config.toml
norm = "layernorm"
rope_theta = 10000.0
init_std_qkv = 0.0295
init_std_up = 0.0295
learning_rate = 0.00564
beta1 = 0.93
weight_decay = 0.027
max_grad_norm = 0.5
doc_mask = true
MLP neurons of a small language model. Each row is named by its layer, matrix (up: input weights) and neuron, and shows model dimensions 80-207. Each number is 50 + 15 x the weight over its row's rms, rounded and kept within 0 to 99.
Before each neuron's rows, "fires on" lists the tokens most often at its 100 highest values on Wikipedia text that the model never trained on.

fires on: "en", "ur", "w", "at", "ak"
L4.up461:41 78 46 43 61 24 53 45 35 54 68 56 43 37 62 57 40 36 33 57 39 56 49 31 63 55 58 76 32 36 63 62 36 47 56 60 48 34 52 39 74 76 48 44 29 64 68 40 48 55 48 48 55 43 56 38 34 48 37 55 33 71 51 50 32 48 61 47 52 37 34 30 14 69 43 44 56 44 52 39 44 27 22 55 58 49 43 55 71 19 58 37 66 62 50 97 28 45 67 58 48 41 46 46 31 54 30 71 64 50 28 39 52 48 54 41 50 87 59 32 44 77 54 26 30 37 48 71

fires on: "ri", "la", "re", "el", "ir", "li"
L9.up724:42 72 62 57 39 41 55 37 53 46 54 17 60 69 70 70 50 57 25 50 14 75 40 68 55 80 62 42 22 65 57 56 42 45 66 59 77 41 53 37 40 55 39 30 49 29 50 64 51 41 79 43 49 34 41 60 50 46 49 46 64 61 61 30 55 54 51 39 76 57 67 67 67 20 55 50 46 32 50 34 11 52 42 31 42 66 48 70 51 59 28 71 59 60 58 37 05 27 39 80 18 36 40 64 59 53 54 49 56 65 34 29 43 56 38 52 60 52 33 45 60 40 46 47 73 40 44 56

fires on: "tt", "al", "le", "ence", "tion", "c"
L8.up48:50 54 43 58 43 53 61 42 35 39 47 49 20 43 22 48 47 44 56 47 41 42 59 62 54 43 63 53 58 64 65 45 68 34 60 34 29 65 65 38 51 40 51 67 61 34 82 54 46 32 45 50 30 59 55 40 86 51 84 38 48 47 55 45 25 53 51 52 38 61 37 21 57 32 58 55 40 72 48 30 46 71 23 43 57 36 75 38 59 24 41 78 40 67 35 39 53 45 60 47 51 67 52 56 60 31 61 73 53 36 52 75 35 22 19 52 29 57 26 43 47 31 43 28 76 63 46 42

fires on: "ur", " be", ":", "ment", "en", "s"
L8.up233:82 65 53 46 63 41 21 56 66 49 72 48 57 47 51 63 09 19 38 56 37 45 48 34 52 45 71 60 50 58 57 57 33 53 49 71 38 41 35 41 31 40 14 49 31 60 36 32 57 70 70 49 46 62 32 67 77 34 38 64 39 52 36 46 29 67 47 40 39 45 59 69 20 54 55 37 27 67 43 41 33 29 47 38 29 42 54 36 29 32 61 36 71 36 47 84 45 43 43 83 59 59 33 34 61 50 66 53 61 45 33 35 56 63 33 44 28 77 54 57 48 40 67 43 69 28 34 49

fires on: " 19", " 18", " a", " in", " to", " into"
L8.up773:56 45 64 33 51 65 56 60 89 27 40 40 53 69 50 35 51 08 39 71 54 42 32 54 67 45 63 64 72 76 40 62 41 70 69 88 63 55 75 38 63 15 36 25 50 27 58 42 45 60 69 69 65 48 48 60 66 89 49 47 43 74 48 80 60 42 40 25 39 57 44 49 38 38 61 40 62 59 72 53 64 34 52 58 37 32 38 64 55 56 44 61 52 60 44 49 53 66 53 42 63 47 55 59 59 53 54 44 43 56 26 59 54 63 72 35 40 77 57 35 28 57 19 45 39 38 62 47

fires on: "it", " being", " was", " remain", "t", "et"
L3.up606:52 49 21 52 38 65 27 27 67 60 41 50 67 28 64 31 38 47 51 56 36 64 42 43 32 15 70 43 57 51 48 64 43 47 50 51 52 37 49 48 99 58 62 45 32 49 67 58 40 76 44 41 57 56 51 52 60 59 55 60 43 48 27 42 30 46 38 48 66 19 55 47 47 43 10 57 65 35 46 54 56 50 44 71 47 45 57 53 45 29 59 45 58 76 34 42 38 46 26 49 69 92 64 43 61 37 38 32 52 36 52 58 82 49 65 28 62 30 37 49 38 42 46 76 47 46 58 38

fires on: ",", "-"
L7.up433:71 42 34 77 45 43 40 02 44 71 39 54 31 52 30 74 53 69 55 44 86 35 25 46 72 55 60 30 37 37 48 57 61 48 39 64 45 48 19 52 19 49 54 37 49 42 55 46 14 26 66 56 40 14 61 29 32 46 59 50 47 46 65 25 40 30 63 77 91 35 48 23 58 38 40 36 28 74 50 46 40 28 36 55 61 71 50 56 50 49 34 51 57 67 52 51 56 56 51 57 51 53 44 50 47 72 64 37 51 54 50 36 60 49 27 50 26 44 29 56 58 55 30 52 49 44 17 34

fires on: "lu", "re", "val", "ud", "la"
L3.up816:54 69 43 64 47 42 56 50 51 49 60 54 54 55 46 57 65 84 48 33 22 45 64 54 34 58 34 34 15 25 48 69 44 63 50 28 67 41 45 28 54 67 67 44 41 56 50 55 60 20 74 62 30 31 35 25 61 36 51 37 58 51 57 30 76 26 60 48 39 69 54 57 35 13 63 50 47 31 60 56 53 68 48 37 60 64 50 40 42 60 58 58 60 33 69 40 30 40 43 69 44 51 60 66 52 47 55 48 32 53 49 32 64 26 35 60 35 50 41 66 46 49 58 38 45 33 55 18

fires on: "it", "li", "c", "et", "ter", "st"
L9.up694:64 36 75 83 38 55 25 25 45 36 78 42 10 66 38 53 43 39 48 35 71 09 60 56 48 48 65 55 34 52 67 67 22 44 51 70 27 45 76 88 52 31 61 48 35 50 65 40 69 35 40 43 99 60 46 75 48 15 77 51 43 56 31 50 58 51 17 29 57 42 41 43 48 62 59 61 51 28 32 52 46 45 39 63 69 55 50 49 49 46 67 70 35 71 51 29 41 39 54 51 64 41 57 66 39 41 57 52 52 63 61 31 72 34 42 54 67 36 47 62 54 52 33 72 55 61 72 52

fires on: "o", "it", "om", "c", "at", "ac"
L3.up685:47 43 37 77 45 47 64 45 69 45 60 41 46 33 43 49 39 39 43 22 61 24 42 50 25 42 49 71 45 81 56 09 77 54 56 52 32 40 43 49 58 79 35 51 38 37 80 60 30 45 57 45 74 30 38 39 45 55 44 69 44 64 84 48 02 53 03 41 43 32 81 38 55 39 70 55 37 58 60 54 70 33 72 59 19 77 60 37 65 32 47 57 61 58 61 56 31 48 39 37 66 28 57 20 64 37 57 42 73 42 65 35 50 49 47 44 56 46 45 39 46 69 63 20 71 56 45 48

fires on: " the", " a", ",", " to", " and", ":"
L10.up83:27 70 50 74 47 49 65 57 60 62 53 50 25 47 57 32 53 30 63 47 38 48 48 65 83 65 43 48 43 53 33 53 67 79 37 28 52 75 39 27 48 30 39 31 40 68 25 50 42 53 48 35 52 35 21 42 94 73 47 74 55 65 86 59 38 24 29 66 59 59 32 44 35 49 71 38 50 74 65 55 52 45 50 59 53 29 30 65 28 65 44 65 20 67 66 42 39 52 78 46 66 66 73 50 56 63 22 58 31 62 22 51 59 54 36 58 28 67 55 23 56 81 40 44 37 64 74 55

fires on: "m", "-", "re", " |", "ve", "ch"
L3.up954:31 66 52 56 54 42 38 20 42 56 39 52 42 62 42 31 44 43 65 37 38 58 33 61 49 65 36 36 54 54 48 67 54 57 32 40 34 53 20 72 34 49 34 48 44 56 65 68 43 44 43 52 43 34 48 53 49 35 57 51 14 72 53 39 53 14 55 50 64 27 41 00 55 50 40 43 23 48 47 60 57 54 83 61 41 62 61 55 46 74 37 67 48 46 44 48 40 24 67 56 58 40 69 38 44 49 48 45 41 52 50 46 72 38 40 43 65 45 31 55 24 83 56 45 42 64 52 21

fires on: "n", "min", "re", "te", "la", "ro"
L5.up342:70 80 49 45 63 45 66 53 31 48 68 69 76 61 34 36 55 60 77 32 37 46 50 58 36 46 37 49 53 54 46 49 43 61 60 58 23 53 34 33 42 47 56 18 47 59 43 72 64 30 41 93 65 64 63 60 43 23 51 55 49 55 57 47 99 63 63 42 20 72 69 54 51 33 32 25 24 53 46 56 38 47 87 75 46 59 39 43 39 54 39 40 59 74 46 43 43 58 48 54 18 37 43 78 62 21 38 45 42 33 55 28 39 55 49 43 52 30 61 60 39 54 40 52 25 39 63 42

fires on: "-", "ra", "ol", ";", "tra", "ru"
L9.up857:45 10 70 57 72 70 42 40 68 28 43 64 59 57 33 73 11 32 37 46 71 30 55 26 49 46 47 46 43 69 46 39 41 44 49 55 09 15 39 50 59 60 75 44 56 60 97 63 56 37 36 64 59 56 89 43 53 48 31 44 35 42 74 23 45 44 70 52 52 35 45 32 36 35 57 55 36 71 59 57 33 24 25 45 32 62 68 21 71 49 55 56 49 40 45 64 62 40 42 36 18 29 70 50 14 53 44 53 47 60 41 56 55 54 42 45 46 31 69 53 07 56 43 59 45 69 52 56

fires on: "s", "la", "li", "y", "ta"
L10.up289:32 49 61 57 73 43 56 52 31 64 30 61 36 47 67 64 48 46 55 49 51 65 73 37 47 48 40 33 82 52 51 42 60 24 38 48 63 07 34 44 12 40 21 57 59 51 41 24 48 48 44 61 54 46 35 18 59 48 55 51 30 46 47 51 43 41 50 52 40 51 63 25 19 66 61 49 22 74 51 59 57 56 34 58 45 44 59 65 38 00 33 67 53 73 71 61 33 25 51 44 38 44 59 55 43 61 35 40 60 42 76 28 45 60 46 50 59 76 66 40 49 45 20 68 26 61 52 43

fires on: "-", "it", "o", "c", "di", "ct"
L5.up489:62 26 69 55 37 57 30 34 53 40 81 54 39 59 62 70 61 50 39 36 45 30 60 60 51 35 63 58 61 80 58 66 39 53 55 46 64 62 57 55 51 68 41 42 38 24 32 41 37 59 36 40 66 62 73 55 52 36 54 56 61 51 60 49 40 62 18 39 44 33 52 26 59 51 30 49 67 52 58 77 64 61 43 36 44 52 41 32 57 31 51 50 58 30 43 29 25 38 66 34 60 76 58 36 67 20 34 36 65 63 23 62 52 30 54 74 64 30 33 33 73 51 03 44 36 19 60 37

fires on: "ci", "ot", "t", " His", "it", "ur"
L7.up429:56 40 46 48 35 80 60 63 48 68 31 52 46 52 41 47 38 65 31 59 25 61 87 57 38 22 75 35 41 46 61 63 52 45 46 58 68 74 39 63 64 33 54 62 37 32 58 45 63 51 65 52 70 51 50 56 52 53 73 55 93 59 37 61 42 71 32 26 51 31 45 29 33 26 31 50 58 50 43 50 43 39 46 47 48 66 76 36 62 23 57 39 39 41 59 30 52 33 32 50 70 67 61 25 69 43 79 61 25 31 32 63 56 41 47 51 75 44 50 62 47 57 47 47 73 49 40 57

fires on: "o", "om", "d", "th", "l", "ce"
L3.up29:57 52 53 72 45 41 44 26 46 29 46 35 33 46 48 55 62 52 35 54 77 42 43 43 31 15 38 97 25 45 52 43 53 34 44 82 51 22 23 64 50 47 57 52 54 64 63 48 48 40 45 42 72 48 38 52 61 55 59 63 30 36 99 48 37 54 53 68 72 60 67 67 57 62 54 81 55 60 39 30 63 20 56 60 30 30 50 42 38 69 48 45 44 48 74 58 50 28 25 64 63 51 25 25 29 57 46 55 70 57 64 42 33 40 67 41 61 62 33 26 50 83 47 47 26 61 40 55

fires on: ";", " |", "-", "•", "°", ":"
L7.up940:38 34 45 62 59 77 28 53 60 66 39 68 27 43 41 45 28 47 62 46 37 23 34 40 27 51 29 37 45 89 50 57 48 44 53 86 30 33 48 55 30 44 75 47 59 32 96 41 55 52 42 48 42 61 41 57 56 40 67 49 51 62 34 44 52 58 45 63 76 41 57 67 37 53 48 72 42 18 13 56 49 66 64 37 54 79 77 46 71 32 57 53 40 38 52 74 59 62 58 51 44 49 41 48 43 29 33 41 69 55 34 58 55 52 32 62 69 45 71 45 52 44 73 13 45 66 85 48

fires on: " |", ";", ","
L9.up185:51 40 57 63 72 41 07 61 57 33 53 45 25 65 34 40 62 40 79 00 14 50 66 35 54 51 28 50 55 73 44 39 32 65 51 82 36 37 61 45 51 54 39 66 28 44 52 65 37 59 51 41 45 23 35 37 72 55 69 30 46 67 52 56 47 35 28 43 67 42 39 50 61 50 51 55 66 38 23 53 41 52 64 66 54 58 48 38 38 55 44 41 40 67 49 44 41 40 36 47 45 51 36 51 44 55 73 46 59 52 57 53 46 24 62 48 63 52 52 48 59 49 54 25 55 51 59 30

fires on: "t", "ot", "l", "-", "o", "n"
L3.up941:44 49 49 61 34 44 25 40 53 76 33 76 22 41 38 54 48 46 32 57 42 66 41 49 41 05 42 33 39 54 41 50 60 80 24 59 63 47 31 40 41 33 42 65 53 38 46 50 11 30 45 49 55 31 77 24 50 58 71 66 62 68 41 23 63 47 36 56 55 31 49 44 56 36 61 53 28 60 67 45 50 58 62 56 56 56 54 55 34 45 40 68 51 21 83 64 61 66 26 45 76 55 19 41 47 68 47 60 52 48 49 30 49 25 77 57 64 35 25 57 47 24 33 51 49 44 30 34

fires on: " team", "la", "y", "o", " inter"
L8.up666:43 57 54 55 63 29 50 40 24 69 51 55 65 58 42 53 58 59 69 21 14 55 52 58 50 62 49 45 80 42 76 38 42 22 35 38 35 37 35 37 52 12 30 45 45 51 60 48 25 43 45 48 43 68 67 52 41 47 41 37 40 53 46 76 45 55 50 43 53 59 39 58 33 78 60 48 56 48 81 25 32 22 29 78 39 56 31 40 43 43 28 72 46 56 57 39 64 33 61 79 51 34 60 41 52 62 52 71 55 63 49 27 30 71 31 56 39 38 71 55 35 77 48 79 39 53 56 68